{"n_layer": 9, "d_model": 160, "n_head": 5, "n_kv_head": 5, "head_dim": 32, "d_mlp": 640, "vocab_size": 8192, "activation": "tanh_gelu", "norm": "rmsnorm", "norm_place": "pre", "norm_eps": 1e-06, "positions": "learned", "qk_norm": false, "attn_scale": 0.177, "bias": "all", "tie_embeddings": true, "parallel_block": false, "init": "normal", "init_std_qkv": 0.0395, "init_std_o": 0.00933, "init_std_up": 0.0395, "init_std_down": 0.00933, "optimizer": "cautious_adamw", "lr": 0.00227, "lr_mult_qkv": 0.4, "beta1": 0.95, "beta2": 0.99, "lr_head": 0.00927, "grad_clip": 1.0, "warmup_steps": 222, "schedule": "wsd", "decay_fraction": 0.808, "decay_shape": "linear", "final_lr_fraction": 0.1, "batch_tokens": 32768, "seq_len": 512, "doc_mask": true, "z_loss": 1e-05, "train_tokens": 236100000, "steps": 7206, "dataset": "wikipedia_en"}
MLP neurons of a small language model. Each row is named by its layer, matrix (up: input weights) and neuron, and shows model dimensions 32-95. Each number is 128 + 32 x the weight over its row's rms, rounded and kept within 0 to 255.
After each neuron's rows, "fires in" lists the words (lower case) most often at its 100 highest values on Wikipedia text that the model never trained on.

L2.up131 [157  66 122 178  96 157 178 154 146 162 160 102 128  87 143 111  87 135 187  83 149  94 133  40 173 140 121 119 101 141 181 144  77 151 105 118  99 172 157 183 138 127 119 146 165 131  91 124 125 116 161 149  44 140 157 131  84 155 156  84 151  99 143 158]
fires in: "the", "s"

L4.up583 [133 188 106 155 116 134  99 166 167  79 111 141 196  85 180 109 152 100 106 113 125 103 183 131 125 171  96 128 141 132 151  63 109 130 125 137  88 151 152 104 125  86  69 212 107 138  77 118 114 182  57 102  66 126 149 123 121 120 137 166 105 136  97 139]
fires in: "after", "under", "up", "according", "out", "order"

L4.up72 [174  74 139 131  99 148 160  90 129 184 136 100 146 138  89 128 133 171 153 130 144 135 152 153 183 151 121  59  52  88 186 151  81 140 106  82 160 174  97 149 148 144 126 180 114 107  89  70 121  90  87 103 157 170 145 125 144 104 142  67 145 187 123 116]
fires in: "2", "in", "1", "3", "4"

L4.up49 [117  94 153 111 127 140 149 179 136 149 126  96 160 143 137 169  99  84 141 113 183 122 152 135 127 128 139 140 119 176 165  74  81 134  95 146 105  55 103 173 114 125 162 180  98 174 173 122 176 176 115 194  93 150 163 113 154 211 122  96  96 120 115 122]
fires in: "as", "for", "instead", "so", "where"

L4.up418 [137 142 143 107  95 176 161 127 136 193 144  81 192 150 112 106 120 151 169 117 114 117 107 143 143 117 118 102 101 142 149 172 111 191 131 158 112 162 102 146 130 133  90 179 198 173 105 123  91 131 122 130 114 107 124 120 114 182 105 146 110 113 113 134]
fires in: "the", "any", "some", "every"

L4.up8 [142  80 118  86  92 146 109 148 143 135 105  78 162 112 178  99 198 180 139  99 152 112 115 132 192  77  98  97  79 125 130 148 111 162 151 106 109 136 130 134 131 164 130 163 157 111 136  29 138 115  89  48 137  75 189  79 101  91  86 132 136 117 121 118]
fires in: "bronze", "place", "party", "no", "gold", "zone"

L2.up498 [128 141 101  83 101 129 127 128 118 123 172 161 145  86 183 117 106 113  94 188  97 159 134 133 112 127  97 119 124 110 156 120 165 111 165 131 122 135 160 126  90 173 155  85  94  36 152 166 121 191  97 192 146 145 167 114 116 175 129 173  91 173 113  89]
fires in: "first", "name", "time", "year", "day", "role"

L4.up415 [116 166 115 120 132 147  99 142 144  89 160 128 141 134  77 112 123 134 175  51  89  81 146 143 175 166  99 134 126 106 161 156 119 192  78 103  96 155 158 186 107 177 128 172  99 120 134 152 123  97 151 141 111 156 179  87 206 115 131 131 102 154  92 101]
fires in: "in", "order", "southwest"

L2.up297 [113 115 115 149 124 149 140 150 165 110 120 103 132 172 139 128 118 120 133 124 133 131 168  41 133 121 150 106 105 159 186 138  79 143 110  99  83  86  38 137 116 160 110 169 149 150 139 110 145 159 137  81  98  92 195 111 165 139 151  91 137 100 121 138]
fires in: "an", "no", "unlimited", "t", "this"

L4.up31 [175 144  90  77 120 171 164 188 132 225 132 140 146 124 148 143 121  90 121 105  94 127 152  77 124 109  71 111 111 139 185 132 207 120 153 106 136 107  96 174 122 103 140 110 184 131 108 156  68 115 145 109 158 110  49  94 108 130  99 116 145  76 154 114]
fires in: "an"

L4.up384 [142  77 124 124 125 146  68 150  84 102 168 124 112 154 167 141 109  98 141 115  97 112 103 127 170 118  85 132 117 103 116 151 100 133 143 145 106 151  93 130 121 142 100 184 138 103  81  69 127  94 177  87 178 126 181 106 104  65 146 119 156 144 141 133]
fires in: "bronze", "third", "2nd", "1st", "second"

L4.up332 [109 165 143  52 100 139 158 130 158  86 175 139 124 170 224 136 116 168 191 150 112 112 117 120 154 130 151  60 144  94 114  99 110 104 128 158  72 118 168 126 107 143  95 130 124  96 124 116 126  93 141  78 136 124 135 115 139 164  67  85 104 102 128 100]
fires in: "tur", "which", "party", "urs", "tpe", "country"

L4.up176 [ 76 148 107  48 115 164 133 128 107 194 161 169 172 148 174 147 127 215 126  80 112  74 181  62 148 139 166 162 124 105  97 139 112 184 105 155 148 127  67 155 117 132 115 170 186 144 115  61 149 131 113 112 170 141 126  97 107  69 171 122  90  93 128 146]
fires in: "one", "third", "gold", "first", "second", "three"

L4.up522 [ 77 149 122  94 128 153 159 134 172 120 107 102 131 163 181 173 154 124 109 149 127 151 164 137 169 123 183 165 127  59 123 114  71  66 131 158 153  49  73 140 114 136 127 131 145 146 113 110 170 174 158 152 116 141 146  99 130 183 102 151 125  81 117 132]
fires in: "who", "but", "where"

L2.up382 [115 203 110  86 163 139  93 112 156  58 191 143 123 149 171 133 143 138 117 118 101 159 156 181 137 136 136  77 120 149 134 120 107  74 133 123 125 166 112 174 122 150  92 139 145 196 157  95 137 136 136 133 138 177  93 122 122 184 117 115  80 106 143 106]
fires in: "school", "election", "airport", "championships", "institute", "center"